Part of a small language model's weights.
Size: 9 layers, width 384, 6 heads of 96, MLP 1024 SwiGLU.
Training: a variant of Adam for these matrices, 5530 steps.
MLP neurons of a small language model. Each row is named by its layer, matrix (gate and up: input weights) and neuron, and shows model dimensions 256-383. Each number is 500 + 25 x the weight over its row's rms, rounded and kept within 0 to 999. Numbers have three digits each. A neuron's up and down rows have the sign that makes its largest values positive.
A block is one neuron, or neurons of one layer that tend to fire together. After each block is what it responds to, as a language model described it from the Wikipedia text at the highest values.

L2.gate182:506464505526525483507460488511472528533498514476512507463490480503455418523481472532510540493533502517521526495467493463487466517509523482518519525495502508488483467495528485512487502541471488514476484531525495518491485511463450474486455515501484499533457477497509477477542528482502496485544510510510523517544497532514525501557503394489474502490510467528483486456485523510508513545521
L2.up182:437474478459501526501491535501477493505500520480508449481457518480497504518507505530511502486479533502538493489475496502504487477489544475549509487524510491550508508505574487524516489542460483533530536509542536519484501537502502515483494547502496502511528465461462510502428495468525512497526484475493488531532484493534522474512523492440519485490486477458481480536496531463510494510529
L2.gate220:499484532470514468434480481491531520476546485494473514512493544460419497500506490468501520565517547493483467462482467523477503518545548476504490537485516512493523506481501485502535492507490481527478522513527496501517503530503473498507513492522504423439498507515516517471511505491538524506499498474460500447474472514499459514485528498507473490510511487514460496478486474485497482522469
L2.up220:548471486505501458486476481524527471477523475494502550482505537541503477511475471507536509539506500495453514467492492487490493514526498526486468484500499500514537519485464491494483450511494475475518474530498477446468501505502460501492521492496522470483511540503495509534502500530528487499489496524524508449507509519491492499461541503481494448472510476500489482504471488489487493480507
L2.gate311:508490439506487473499445486479481544535487494493513492476494498504439532504497489527543503512495527497508456495499462504544481480505564504493445495504505496499502456470546510473519525536463525493520500461459495512518512513493530496460469458507484505515490493494520488471518499504483484473493484508514497527486469501513499496512498477480477487486544507549496470490467524533505498493489
L2.up311:511477466534490460495463518502495496520442511526444478479527502552485525504504434539508477477507474483525473474498478489527514469503515536480468464495520504499517483482559502486517519476493504509546502524470480506496541553504509516468509497500450456538526512484494507480494478539556530533516458490539501528490502486526497508479500481447575480497493498517509494530541499420510500495471
L2.gate433:479486489488464482514505531508495522491408532515471499488531497508481493523461489505468491555550483517520509484517452490537499499542563498512531509461520519539451504520540500513505485540484515558513490521513456469493497473484506492531433534529522497501524479473525504466498533443484493454489529513535460512510510508484485502548490492496557511477500468499479511475461520541512482551456
L2.up433:503475538465493533462477532502561467502476542501448495510508548503512461496534482459483524496504504510507481490521524530509477501498505463527523520525494470494528452510519516515514484477545516524552471493476492512485505438507459483513489523492451505475524533483495511512498469517495558439465531489508518544491486516520539490507564516497492522534509488487494534493507487532516511489504
L2.gate865:514468528523483495499463530482486508474488521471510532441478497521507487518505435521488482511514517490518506471502526485527523497474503491479488485498501507508478517460524469494475530498494501502505488493524523530498455490510529497481582495518483527496499480441509515528449514517491489497482527504545501478514481489516519556505472489549460476491484522481516469515468516489494491496486
L2.up865:495468489528492455524494517512533486511472463510455536484512503494506472454511517516485481533467521491510510447517523523518495497488518499454505498558542469535496493525487481465511497544500474507475517514517484443499541435451532464497501500489483532487490481497533487502476478487525497450489514443502551526506527529551509508538481501466511525448471492505521475521455517511499464482459
L2.gate931:468462487519496498494463523520537519505508523488524546467514472482485471490494453505497489553530512489547462459486456511492507531503540518551525547479533539532456497514509504517540504506492500508472481486526444466500509485545504428479508488549438493519474485510531480494502503509511524496527468494551502496521505514477472519529542474524479464502509465480452525496514534531496491519505
L2.up931:460491455506457497540494479509487469477485539456472509457512477482520485476496510473513479476477473542521459492487552464443481535480510489484469509525485515514543503537467470532487517469476527505528514492464510498499528504515525472530482520497467488531549491501513531477472505514499481524527527508486465529516503515534496540565477483518527457506486507477525505479477505543527499476459
L2.gate934:516481503507519548445519516510502542492494507520555528492496499458494491468464480485497488536554540475502514485497527534539487507520538529548502490495483481536467469504502552515477509490470556467505522478500474510539484477509501494499449498501455512514529543501474517472507506493450459472512490526517510512495507502412509477526456487502492504500470460523492488536520545521509509486427
L2.up934:469531528486514498514468458431502509437513494502480494482527531491515479541487482526460482525451500512487451425513498494510512514481532520511471525513520483473531489463537498521466488502482486549498495452504528497491462518454541461510497507485516559490497471519492450507460512512501509447528471477512511525515521478506556481457543490474480471527470505495471520489505572503477549519524
L2.gate960:497493516526558530474474516477488506462469501502466507446524502490519488492499451467494537523484479519526476445481484464502493508547515521484512520508471516462533517470492507493519491495511541510500474504553514467519491472514474489509515451506484513520487502527487486465483453470463539493479512521495518467503489516486497493489523518483539517501538515493500520523516541470501510490543
L2.up960:534515476480516494481462459451471509490514503498521471495489520501498490550529528508500495528535533503521480487478490506481472469487481548519488525496478514538518467518525486463510525525512486467524531497477498476462469485529516462493550493541522466503518509483495534503497495469446507541523511494477517482510444464460506487501471495488474515471496512497493545484507482520488493525527
Last digit of a number in a Markdown table cell, or the pipe closing it, as in vote counts 437, 153, or stats 196 |; weaker on date words like born, On.

L5.gate604:486508494502521508429522469508522484499510552472525484499501531502510489517484548524489461494517556554526506545477511508480487475535530504494464493503558529477481489490509554514546480506398471520495477498515490481475515517494525493470464523475534495493490503513502489503524507456509535473533466514472542494540522478504511538514490488490498510484512493468462469500525504500532452536495
L5.up604:495485523466472473495534501471448505521504509481515506437510486503497488505503499449523541518499499514508490473517471521490502516458540478512502530510478507442539471524522484499500484498495556500500490576479511535491532481493532486542578452516502490452489499470481497494465492544493477483472517469451555453522515499508525507491500522527492490517522484530510489492530499513556526515505
Final word pieces that complete a descriptive adjective or compound modifier just before its head noun in definitions, such as 5,000-se|at, cutane|ous, teen|age, tax-deduct|ible.

L2.gate37:477498522492467478472534532510499474481506473456484514518503556510529503501539559535496509530499547474507472559473505469512431533528550497485502533478451469467468563467534473517514502507497527543435519477518489492501457461541527502527483499511520502498533490478485464512529501510549518496510496503519505522509499505506552533537539528517464467511497498514486448468501504523497512491537
L2.up37:424499502455469503485506473542468473454496500527513505488446490512505492527443452507512490548538540465551499486494490505488484536526513473517504526503511537517505538470515540543524471495501501489492469531517509471541518478487502475496542500533492540483515487519477523474506545477530491454508503485474521519527498488508515516534552488561505524478519520508493501509528503533500505504518
L2.gate265:481447494493472491500495477536547523499514459501439530503494504484486498505501513496484461506494491449517544525500492493525508524513479492559479449485520504452506496470500524519538519498506540503473485504542492524509494515527526473470493468459516486492463499529540509496499455492478503505551538502518478511488484495492471485493477493489487509549493525467507481480504483502501486477515
L2.up265:504476503496464494514501521515513494498515501524460501493508504496515535509492539515485457510488461442516524513500474510503529496496496504509510503487538490501503540486508481516487494517570512505487506525497498521518503528501492481454491469456504496486548483491520502492498448511510524515554529517477529529505439475540493473502483500512511476504495566464510498476521491471520469496514
L2.gate389:494508481494474468504505484499513512461503472495535526498423504503485519470498503441510447472479491490467479464487543508490494476491525461498517513507497490480493480482519503519503528488489516525460491491505506471499544492516458514454505467503479513486476477520545547485503487545520481475519534507498504506499502478531515525568535520484479486592486506461532525503518488504473477470498
L2.up389:487507533466474444514505484517506496461473482512485524522480522482483514526497542467505456555496483478455473481486485478476449472503518484536504530558484488511499487505541518533524500486486503499462499484484440482494520498525494498471511472485482520491509496487528541500509499532489514450514493479476487514471490524521513504525491500528455463524516505466523501512500484526533493462547
L2.gate458:472494506477486426511515495502506524477472494477472539507450516488494502516499527500488444526465493504520496501485502509518445512524481479481506479508486472476529488439546489498492499498536502543409469478501479527531569518494481511517494518490522461488519463546532486468504509459515521478552445495464508479516499506535534570512482509503443505558514498520461466447515498521459475516517
L2.up458:478517508449482449500516492486488505469484479496510516506435534496514495511507522468525464515473471515520464505503479498517484513503476475490505478508501466464547502463532481522480480507539498500428474490496490535514554522470462494503499490476527485494533423552492513504489536476504497517564473515469514514504492505542542544533446516505445458534515537487483481463498476508456471495533
L2.gate536:487475498485467492481537510516515534485533488502487495496515505507530493494467534453508491533472488498515462464528486494522489493481507490480519453542533496458476465482518493549467555527514451544439493487473465492480546523484454488447492511477489542484472517494533508483486536512501557483510469445494514519489557512560474502540519501506503508528527548489473486489474534514477461508501
L2.up536:491482476481516495509488487493471502510470517521537509525470514482521545475525523523512498545465478468536493468493538490509505523552483469503541487517459488451503469460490490544499477501523478509455485435473515529481513526522484505523552478486520491507509450533484518496483486520490524478493500490483497479492490480537538519516475498511469470535475513498479501494507496516513517502495
L2.gate713:491483492498441511478565548513511514496460501491492461554488490504502471525502470496522487546541484519481481532475516479500453499518470502476472520472490503488513465520488500538524497522536471542460502446507488549519561509470467568485502470490491484528502500526517557502508530460540497461518543520496512518484498502518513497548537480501519513492504505478494512489534476490506496531531
L2.up713:497474501461468523522517509518512503497498523526520495534442527523509513452530492445525448495497462511511484501521534477462474470495474517515537477523511509505484504505517484530474480493516472497466534497542513506480542516490457590523526456491527510527489498502500517479492500516517534456557487515484546525482514490549527484506532493501515509535508489460500486482477490502503493471484
L2.gate896:481519489501509497522477518490496524518501464479468489506471524473511549522493527511448471490453519514487515495487467487538485542497482489497443516513504475477512473503462543495499524533538523537458507492468465514509544497478538529467488491524506510511500489493500519513538511446543490495532472535463519518520536542478513492533474490483494509483473488529478475457533446515502564507493
L2.up896:501517507492474531537463511503550504524493465495445547496499513498533504529509497485441477502477486529520517503538475509488513496508485472512450528547492490504511499499492506508466499515544516524445500465474456500532543489494485503464535493506527465496533495495486498532492500479539481478561460515487551535565525533492555519495509527491494507513477506505496484470532498531465517499540
L2.gate917:520487473497487483501499537490523483490538455500489472476482530478476498488509546504503469530497533516488487471541497522470474501555478506485498501506536509509502516468491543517508527468527479527506506539507508478466517554477478477537507479520506494449489478508516493504530526531477480515516503497522538477558533481511511499527505484491499502531513495527542527557529476487515481479467
L2.up917:486490492443504500525507508498484499524514490519475483474449501477484521497477522503498470537473490533461538471500461449533488491537514493474482499512475484457510508483494509474525512486512481486481490490527479499497474494459473460521492488500498484491463526451483508487553503501508480508493432518503507472497465512490476483563444529520474466524461479490515533464533473500457463495444
Nouns naming a person's title, office or occupation in biographical text, such as professor, editor, Secretary, director, often followed by of.

L5.gate689:500516478510457513519459467455527541476485496453500491463474496480496491480489499535471493492493466496486509510508527506505495517538476474541490504527493518496475443522489533491490527478504509501582504493504498514511492540495537498474471484493516505476503487480510509533486523526505488515551520487532535519487541548496494518509455465476533525471471473512467487505502534488468482533540
L5.up689:501481523524529504529513489497499524457498503513492491506521507572491518490472487501490486476488499476500472482536477502518527471463470482508454507445489499508540484524483516502472507494498500494487502537478487506514484530498537459520479485487480515465517502496501495458517496505498497520490526491475495489485516482512511484488488465491485488494499455509487494498508546530487528442481
Leading digits of numbers in data-table cells and coordinates, like vote counts 187,754 or 60; more weakly, mid-word pieces of place names (Antioch, Ascot).

L6.gate147:513518495520521477473526466504516506510533468515494465524489503463479503479483505488497494500471528482490484503481469475489504507486558475484492513499440488535475446486495539489488497541488473550487480511527466495518484489504517535470518510540501457502480525466505485537511462493549515485456501532486484503517450504484499525499452489512479533462508493522521511491480532504510479489564
L6.up147:524517469535493499522510549509528478527471520484477534507554472494529515507488509543501524452450494517490483553512511476488510490483493473503490505498465532456509536475504534505444499441508511529500501511472517482472512518478521504459540545507495518519499503474467499501499500517516509508496500518478481566500492464466462532485537461493472461517486483477569497514497506521473493523494
L6.gate156:522503504508531474468503545490450484528493498477475483524531508479507482506460499541517459516524459584509486515532525503500549523494499499534528539459467544501476477495494493510471494518471489511483471489529523519496481501560482510483473498501482519534465478544516486462485529526486505498541481477525473485475518490523509483506530506525508474530554466444513485484459486504531501482519
L6.up156:522510530492487505464503521471467455545531529518462471528527528507539486497483493520527523504485497492544496504521501524490529494509501510479540493463488528528512528515527447492495502520524489493501486516497525512487516489549469534515502473489494493520481484499506515477466549509490507465539487487473488467496481465523509485484502509513521494527568457483569477491488477467501539477523
L6.gate265:538513502481455470497469489537512514534515505510478545481554518473510500541493546488463519495479493517480498510502489489515502499520517490476465518485473496513482503495543520419482501505467475490541484543507542487524512462521480512505519494470502479514486514490530497483498464482535500531480535500493439542492510479462507493553517478499540505523506465477494524506543515562528465520518
L6.up265:556510549458463487464488469532511502506545541496506499555461496552542536521502525477536509469448487451470526481510484463516516499513504500532485436519527485486525507497513500491470519527514507481497516480511497469517534460499441549489504490490503494554467526514519470477501480510536526514484481484528461534531491498498532480506495525478460531500495454504519466477515515493451490479543
L6.gate426:528507509492519490491507494538496531489515528497486542469517507469478478518512522498494470532471507499486463513520502467534482523499576455460540521480485506494479465492496525509532531482473522521497492494509483508494502503534514486435443500505528486516452504504518439543463530485557508539501471471492474528485522503471518490496512452440513513508517454465480477496500521488522466518526
L6.up426:507494534487494547504486499494490482510482508534507526533539549462499458509547518520523489509486534471560462483507497509532506487527574457493587543470497475534471507553520476492502489488472483464529518520496470488497492492498525517479510495475545435517521490479479513572499499500512494523515473515487533523526479499507521480454507472500478504479561474473507508493525507467510494552572
L6.gate558:494513528504515501534505519513493507465493528477495483444486508526520482481541558492468476542452501490482470510536500498511502522516486499545479493493517507488505506534517516511479483511529486488503471488525476500463481464494509433488485497487500485489436517535503523541506501436493539512525511507512515497473521523488508484550503419517520500476476536471509502501479470520522475502487
L6.up558:522476500456521586470547488496496490485467503507538517532494523483485480499504531510480491508505561495477504504488521506502503507479489501511498498514537509503494528507480482510436478519519492483508522507523473499484494492544492498516498538478494503489506463487467485523523514513511467496547516488508546500500462548565469478506528497492451550511497435500509504490490523490471510510511
L6.gate577:481513509515548501471520512456480524492485485567463536488508484467542506544483473516485469488474460484534551473543504486493535484510480445521490510496484497511485475503551483457487456535467514510483519467509513514481514477527533457498493484494500525522471534486533468543520502472530489514539485492504471530503519478516479531544529484482481477495532487539500464521493487557526502466504
L6.up577:491451467502562518498513489504498504505469451526506488503522475502473496509544546483515518522455486484552525467526484478535508441509491496516517497489528525508509516504581502521526486520506494509479530486447460531478497541508542492508492521487440492520495522501508487522521494516541481545535509487498487527462490467537485512485487500502498517467500521522452464496489484538508495515509
L6.gate692:523489499480506527523503507533505510541531465503477468531517513471498499510487466510464532517481508477519528477502505500505489497483533506546516521469504482517518500459491513516506454482475533527495480494489502491472455513579516505464466525520502486518476490511518500506467502511504505506502475489489512508547480434453525535497481470500483464521496432482518514453468476514503493505538
L6.up692:496516497456486506500516484512511516514515516519493504516508496454503485561535551508428517516461480480516490494478483492492479480488502477518505477488477493512541482492521511515520523489483512553525501497502497527473481499537518484435495485530476485508452543496565523491494476497534494493503466457494471551512478490478502519500493499500521503543484504518493491478506485531552480485491
L6.gate895:510468524529528486498527489495489528527505493509491478484510516486489485520484501507485488501434505496457513458485470506499525509484528525491534496450500479464476471502503506480520525514491519521503500483516480494510468501518503524495488543462486476486499511512530419528469486531523512485546526536486520501496474468481498506476483474512497516479522479505491488518477533506539456522487
L6.up895:521498504476525495513454500459493513524504486488493466490435496485486553467495504496479512481482487523541506501464537483466513522510483484497512505478497521467527507492499453481523484506492498491517520506497549525474481511529461452498460538548489515510511483524519480521491521509497469514485502472510537487516569493529503477519517505482447493507522512517468509501502509501530512496507
Tokens inside location details, such as street-number digits and coordinates in NRHP-style tables, and prepositions or "North"/"St." before place names.

L2.gate183:556475526478491503499483490507482498509493523463537522515486501511482509466504482508472485528505503476466472502500516444476493534517496436521514518550523525469557483557512544487474513472501499513504502524462488514467534472498488493507526495508478476499452483460528484511454483479468533548505532517549501512486519462467498506500500518504501511452499512479497502481470509520501495475502
L2.up183:516510549489484512463474512473509454488498511523495487574496500499546516474474524557497503532461504503502501529513544522518531513521463487501468525520494528515484475504494481463482552474515441485494512501489501469464484496465490507496470485515497479481515472480467531514480495505480520533477546510495504526470476454498500488506478494523484500482466526507555516497508490477464501465533
L2.gate185:497487463520448466505491526563530514495477451496450495483447482513477520489500450510489551527553497506488528511507546460487517547567502505536509477513527503477535441500482507500524476493496507509475492499501503518488515497490497484479514506530483501518463504501554489502545511497537475472495480513508487450485534503488500536468523511513520503482488510495433501481483482512484475484532
L2.up185:494480484534456483505461504508494473494495480501478529491434466488495522467512434495510549506562504495473516528493545476463468541551483466508514472495488493495545487492473491474496468455487522525493471478514522537499506496471528522487509531500528486523532518469516476508513532503520437502479529514505472492487509474500523535498490508502488490470493514498503526449504498480472497498494
L2.gate366:479475532496484543499490484515440503498513478525477487496531472518501536527484512510520515519482491517502530475505501483481502507547514530554486505530516496506525488516509521489500486508508520484491494512473487493505528518507503507479529484529476500490466491510484460503480477454513488494487493497507484538563528438444486514517512512538496526493511500529479526514520506553481480505529
L2.up366:486542486507424487513481478508506509515495485488472487499498495467532515526470537511492481529538471502526521479498520490532495515450495514460486495496444491481463469510513504504529483541520537522527481516506469494509516505437495527525504478472513462508527522487495495494486508479515474547490537497456522518466470500478498535515533481515484478488480496497524512499491487490507487474441
L2.gate370:483500462525559511520458527516470505548516490461490476505474509497467500510476470449500458502524491463537512529494546508502513486487473489524526491489475482452516467515492474514461499497447497520508447462524493532526493502527475521499504525546511516509505536491529494508472514504520491525488502513458511495532500485464482524513474499476534525481515512528505514495474516529462510469497
L2.up370:472444481521516521499469544530485479462508528492524491472480524516488460493497486478484515486475476445558485502490541528544495493456565509494513500521530502455540481484515478500506494485506483537487479449526447478564540538487494509438504456554479517485509505496506516493482536508498494490491567473546512501521512483515486484475473539452524491504479506476510500528478496489479522520480
L2.gate448:479469477563507507490501499538512504501481467506527492528493494520532526493460491510522483511506478526493519536495509483528490522474484488499489511493487540466514473484482535502472552530487523483496517476462496475497476499493456463457530530523508524522476439527509492461495483505542498519507559499476464474469490467509467518530475518467464498456531504471497478543480482506492508468486
L2.up448:485541504507524506538479467477482493531467472534469510541527504517549479504482519495530496470501492500522473515502482468515508521499460474489513512514535505482539488511512495493505495496479453543476556472514494486523473521490503506487478502517542516514493462495534521474503468493543512535528494479483517507519506522519504521468504532496461525483547502470497461505456530541504498541524
L2.gate829:539477478538510496506542509497474550500516481482499481540450510510538488510493519495505492508488492523519490485525542492496474514494477541468501474462510529472516470456507513511499501474528509474479469494480486544495525465490533478516529494501498487491485471516490533476548508523486479485528514499538480502505527498478500488490508482502482465458466519462492515525486467512463438450464
L2.up829:562465474521519503508504525474463496531529541508516488503464514477531514499516518504514463515490490542516491489507514486476480513499480526448495490473494499461516476493521471515508531523555497495548475515475489525473523477472517482476547501448485465505521470481517506483511549529455466495505526492538488527518471503506503507499435488521491503460488568451538551503468500489456466491518
L2.gate873:468500480523513496507535500493521493491527517508487491511490471487520541486471499502491507518492523534466495509496495523512537501471500542530539504530482491488508518538486495486492524536502454483466474468494545491527502495517543491511524481489481539492479493473473498481517517518503507492483477450465499491468472459496450518529546470496491519503513506454519543519484480474488521467469
L2.up873:500479532500511496463513463477478504488466481531516493525529493556521498447473537560533510473517504474521495523512553487458501500497487482470486497493527521508512521525522548508529525499481532499500487467486475500485518454486511557489476471432511483493521533477480482498519526518531491533484509515521535535511509493540485503517471559495509459488483521551513493510500531498528499496464
L2.gate906:483547442509537446479544469519512495479514471461504471471457500515517525509509501554509482455477531519466517478516523492557501490504503515561500501461447507469491469514526504547499523487553532457512526498497540515521505492464528494520448522516514533506494502534510502522537508481515518519496493525484540493485482476532526473586484487444520478495482532494496521528524493480506500493502
L2.up906:479467490498491506498540520483468501513507522523510502533538464524494484463473536500509475507559466490492475489508507473508497509534452454466499488529516508482521492492517517487521487503489504522497474489542470429527502575498506560504509449507523455536452512477478509470513508456467500527490500489485396505461515478484465516515507477496521498453484519475471521507459479501480493487498
First digit chunk of a number in running text, usually a count or measurement after a space, e.g. 29 in 291,000, 34 in 34.5%, six.

L6.gate23:461546456489520522474524509527485467463495525501503522495508490483450458536486536501501455528446477526516488535483487489476481519466556502549480530480523499477486485522520508524469488495511506532458486451473511528540487488464495500488483509507503482537518488511509506446551458510569490513552520472493468483493533512503501523503517491480471517494494503474504491503495483506482472462462
L6.up23:481498514489549540525506512516486492507501473503465528537469499502453492518492466526464497504506505537536505512482487505467504531501509527484511455463494520487478491490565513522522543527499522507449476523499467491529455503509539508472454472542545522506510489534482499495488547494537519499444481487544464489457503472516503428539520508487515497535519457491500523528486438523510484488546
L6.gate50:524505504472463497495536482510538494505481544501497507505488490520533490502481496493499463492487499518497486500480499466478503519505527489503498528531494526446556483520502513556498480477491488472491466523523495485506483481478515527453471535526514503485467482501508507480505501495487489464488473505481532543480515507465499487516527494495454523492505470455524516518468480512550482506509
L6.up50:465504521463491525510503430483519499487518497512501505485514509548512517517506495514462497518485503498517513513480497524494518495520459507438529431506453499468546520493506454520473518498521502506489539501528497505517522496471493507472508518480494484496481511484502459546472513493523488537503501477501469481549495486483501495481542486534469525457511467507508428496467493501505471493487
L6.gate75:475511466474544523486515488490533518489493502493463523490533493533493472511469508486478470539475489497494455524517477516475522460476526510514521478469486524465499506496503495509475515520487559531432474505532438480528450487483520514518489522478478498463484494532540462474483496525518533486526527504493490515529510495528542511504554494495511467507480478485524522491463544496557464514479
L6.up75:537504484481452465550525496486504515499504506505448513500529507480483523473494538478489508536550482483505450547555473493482507503495524512493468510519555489489503528534509517482494455502482437495449507501510539488481483522457494484506517497502541526504497522493490550530456474465476521498488475454501539526517515456503481515486503497502465497494503485493505485487472509485537496489515
L6.gate246:514502515535540516530498501502503511485525472487468542492492528464483497477504475492463477505523481501499489511490458472477518487496496518494451519500448546518500492502565542565513478531433536546513492504510505494475475489516532490494526495496496493493467471531563486454489483468507507477476491516506529497499490512458530488521508461528499478486493473479530505532419481544570479462504
L6.up246:512545539437523499497520498480514515450546474496524551518448494457497476502530542500496482502490513459497501524504462515490503464517517479504559454463481505514506463520534500546504471519470507464445506481503480507500480515484514520512484495479501510506502468534481492481475493470532496523521479498532527490520504527522525534501497487521500479513540495534514517483502492488547502512483
L6.gate252:535519464517479519459472472478476523469476492467477518476474485518490507484536541506489520526485518512502514532500507513499543524486512485499473534509482447493559446498536500536520476491539566502473510514486472473505508501496551534464493479490449479520506469566538464499525498469509494488500525489509502518509494509517487513535492455455521522467515487537477513455475506525535473448506
L6.up252:520511500507500527471457502474501503519454507518477491471508494527501487490544507460476484493523536512511481483498464479531547521487480529481512468484520500529491512494522511573470476498498538516523521519517458489467473489439549495518514492518508485540515511526442504466500499488463511478473537498509535505471473435531498546538519494478467538446538505501497506506494503480516471536470
L6.gate454:495514545522488442516500451482500517500497493527486515465515517509498506524476525554512482545527519510495507503519505511462525513467542531545478505499465524517496488514495537469504525478481531513508484470500465466493470504509494504495459534487545534458497480548503504500528496501478517462499489465507511505518484479464477532503483468462523503506470416493502509526509514466503481531533
L6.up454:509558508459471458499545480464512505486501484516511523453524520521494464479518489504480525498535495504482485526507449524526469507506485509507533487510504528488474541498570488493520471501488470522504490504503525480493498482465547485458543497513511507475508505489515507535515490514467505530502498444483486482480514530478484524499493460554544509478519516483506486545498536491536473493479
L6.gate502:529504514513504445481516516496515516457519464499508507488477521513522475485458492568488456524478518488446494517530456496550533532516554517491453505518532525494458509503522499563525485519454468494500499499528517488495536485508513484505465500477490493532521493521487469513510500509531513469485498494549526528520476497469504491516533469477485493519520512553544490511450516478525492498514
L6.up502:491512495481470461521543447506503495487521469478487482492497502500486551517495513529524516508497532485508506476496474511502517468546517528486502541508481552496516485487488494519565477499489490466506506472518472467506491534447510482479535518468487435454478454490495591552527473541498549515470489474492499551484479470454462474535519501458507552475515498537523484502468468477501525489487
L6.gate741:473538497476502517512514515499503503549460479484492522529503496511509526525523506532461459495531466552492470528468508536473547506521501527546505496436479490474491495460496513459483520491499533495475509521508505517509488492480534517514530461481538515509494485507514503479538528474470480442508461478449488466522524480507519503485461455507511534459511514467497483485530498508516461513504
L6.up741:448480490474489487505512500515493514521508532453526442507479513484475526492483523486542440507498494480452464537512439489461517499495513466495484460499541517464537514490516504517481499519479523556502464454527472448537512489496551504501509510492518503484503469489543496529517494561514496505514503480549504533499527510518491488472516505485550503498511489527473453548461497503515487492488
The final piece of the category noun in Wikipedia "X is a …" definitions and short descriptions, e.g. pitcher, magazine, asteroid, mountaineer.

L5.gate784:522448544458541516528475493524466532516510531491469497421509514509459462502506510511489483501474499482538512474511457500497502468503531485506493523464466495487485485462534525491514476528443532522462505516491465525488464484542529453474542469526466493466462507459503514517472522524497495470485493468516459513481512511544511479514521497442503519462487489507487515549484508538533497495542
L5.up784:546476480467469489539486480492519492532453483515507487498492459465532528522497491463495484519521506441497483474482501519454481495541485501543502511489471491509502545478516471455510483515500495518541521505484528475469502500518460468511490490523518526489512507513484499533495517454484501498528525512464508501507472523472542456513493477526447449475467485484510523501507495467479484538465
Mostly the preposition in or at that opens a place name in article leads, as in "is a city in" or "located in", plus digits within street addresses and postal codes in tables.

L6.gate16:484518506456511510548523452476498525506507560509478452486499496495535528500513496494419479535499509496502521541480499486496517509543508446478527505484509552515482454500514475486440504519546519525502535486517478471486542472527508510500476501513517509490495451474539485493472537514478493495480512487450491460500457537470515505491456499496493512510490429477517525524495495540459480493505
L6.up16:514486443481496515496476499465463490532540470443463490516424546517483480519513469463569507492500496494526527475488509475470547517536516553478518500476486506419509487498529508508502513549500477489553528523458513495499476445478515445502512503520474499476485520483534489473531499451516501553488460522479464473522499495530470496507509482520529554506519544456503492486491483524511541475517
L6.gate98:504530505523539477484495499493533534478468491500530481501529453494503504462503498540532496500537438514470526497496508502490519479469532509525473459512487523483505491508479528542517468487527494520496506523503487500524505510503519474487516494498501506514500486506474491471483488468500513517554463504502479485496527455522450535478494483477485474541539521502523507487490486508475493454492
L6.up98:488477516481507449481458515498483487485492462507514507503497511479510538498474450511530497534528448508475510486494514510502507481469497525477528455508512455486495526479496441504476502513525423509487486513511494537510514487509538498504504457478517509506550496493443509499520509472539520504543497520515517476534523508540515495440482551515476505483508514485525524455525504519466471522522
L6.gate139:482517524509503489493516484538496522535422518493528517502538458441497486505505498503516487501515493514480504529505506475482497531527492465500560503498523490449512514494510511524509509495476494500492510505493482476502494549497516493494494495582485529527506463484470473494497492510504504494494470446522509474503510498484513513492533485504509473482501526529484500462520528491531511478507
L6.up139:483542500509494494497542481482504496500419512510530533505494523516516515480515484515524500485494502488493471495481488531466527518506521473492466442517538460502530556452495507516501500478493508504511499528463509494450510506450504482548515493537525478529536476482472514474499502426469472517494507511488464472561509574545505493497479495524506463493467542514514481483493534494510502489516
L6.gate172:486524477488544493510504551506490499562473493534512437486522483460521487465520453535479462539542477562516521510506499484485508467493489496498495557489499485509509471538503528525500522518487495542536483519482483491490508493504528467505487466507480526509478501469487502489504511469528505520484474476540535470482516510506442502531499475495497507533476463469478504484495508551520494511500
L6.up172:488465492518493496521449529473484494467494461527473481520497509503479459463506490452540510503529473531550539542510508465490473514497511502515478474519536507486531465551562478487549521533480509527442498494532462494513526513514526511464473506498499505521483515501509469495538531452486467444496520499466483530503547485499511469482511479469534508469497481494477487486511500564498514516487
L6.gate188:481494518528496503479527505473477555482513478457479493515508481489494506523494514506519482534510518502491515506518511446499479502474548509508498470506537494486491490503481506508459530434465521564482519511523484530518501468511515448490495514533581482484483471456518502492483489467500491526521488456498514499488519471493455485518533546456517464509480483544516510480539512530455512516490
L6.up188:499485517517499540476518532463466480480489509520511520536516521519530479513506498508481489486521515457515475521513522538490462484487480485511506516503467492514495497532512467494465503481486487511449474508499513522502515501488520516508484511474590506496512494450448538495510483484530500517481519486501505487540455466528497498481581491497470484461507525518495485505517549463471551506534
L6.gate781:482495494502493444521510479515476547508552488518490517495459477442473501481515523513494504510495485543517508522500510491526528522531465491516472509515459532445489517462528522495498479480508493531509461535511483526507497473476540476478515490504480538483480479491506518487467491485484515477469496455511518520525528509510474484487545462512518511563517511493525528516483472495468474533488
L6.up781:472463474492513507544504518467498494513520520481514520510484500494519507473492509479518516509498474519565508498492509529513493497483473536465485484496464484482532506471470478507483449497520476512561484500481499474496516481475551522471507501493502528467541488472530553495480441514486494480479488485479526499520497476505494498505511496509504474500510508496510514523471485491438508505485
L6.gate813:508483480479529494530467488502479519497495476451443512497505512503505492496507450501516498498504496513513526485507504504529488490507490488485497504482489507491530509463483495505491539540510514564502493485519505512527513468499529523487515499533542534447472497485495528481483524450537496528510485475487481552514529480527491489461499486499516535495517497487518525473501524505519520478499
L6.up813:463510472481515499459478527467516485514462514539481486499504485464500545491477490481498509522512500506502491535470515508477523503486534464505465513530486527472493493555513525520506506461506530541471536522478524522452520537495515513505475518476500486504507483490560514484480517504476490452493514495493459483491492522491513501523528523466502464482495497506499493521499467488471530492470
L6.gate973:497511449478479514458494503503503500533521468510520500518481453508519503491480510503490481494464517528459463535521496493496519465516483479506480456507480489476496464488501512501481489508448487509486518523464525509526474527470481477450508515481477474498517491503509535515528509520496481559471549482511500522528504536514497485464495460530477440504547475471498493520518471499490531474468
L6.up973:535495526519523478512472485507511515522478482506487432510511529509481486504523504510506495499511471482517481498536472479471480466516442504535487517409510515517504548511490518496462492512510494526494432480505526532478496465522541492510512494460442484454459515477548541438521454509452496509506477511561496479503491485485510470465507493500479460522504473517513485522517484480479487510530
Digits and cell separators inside numeric data such as sports standings, batting stats, population density and election tables, e.g. 74 RBIs, Density: 65, 60 points.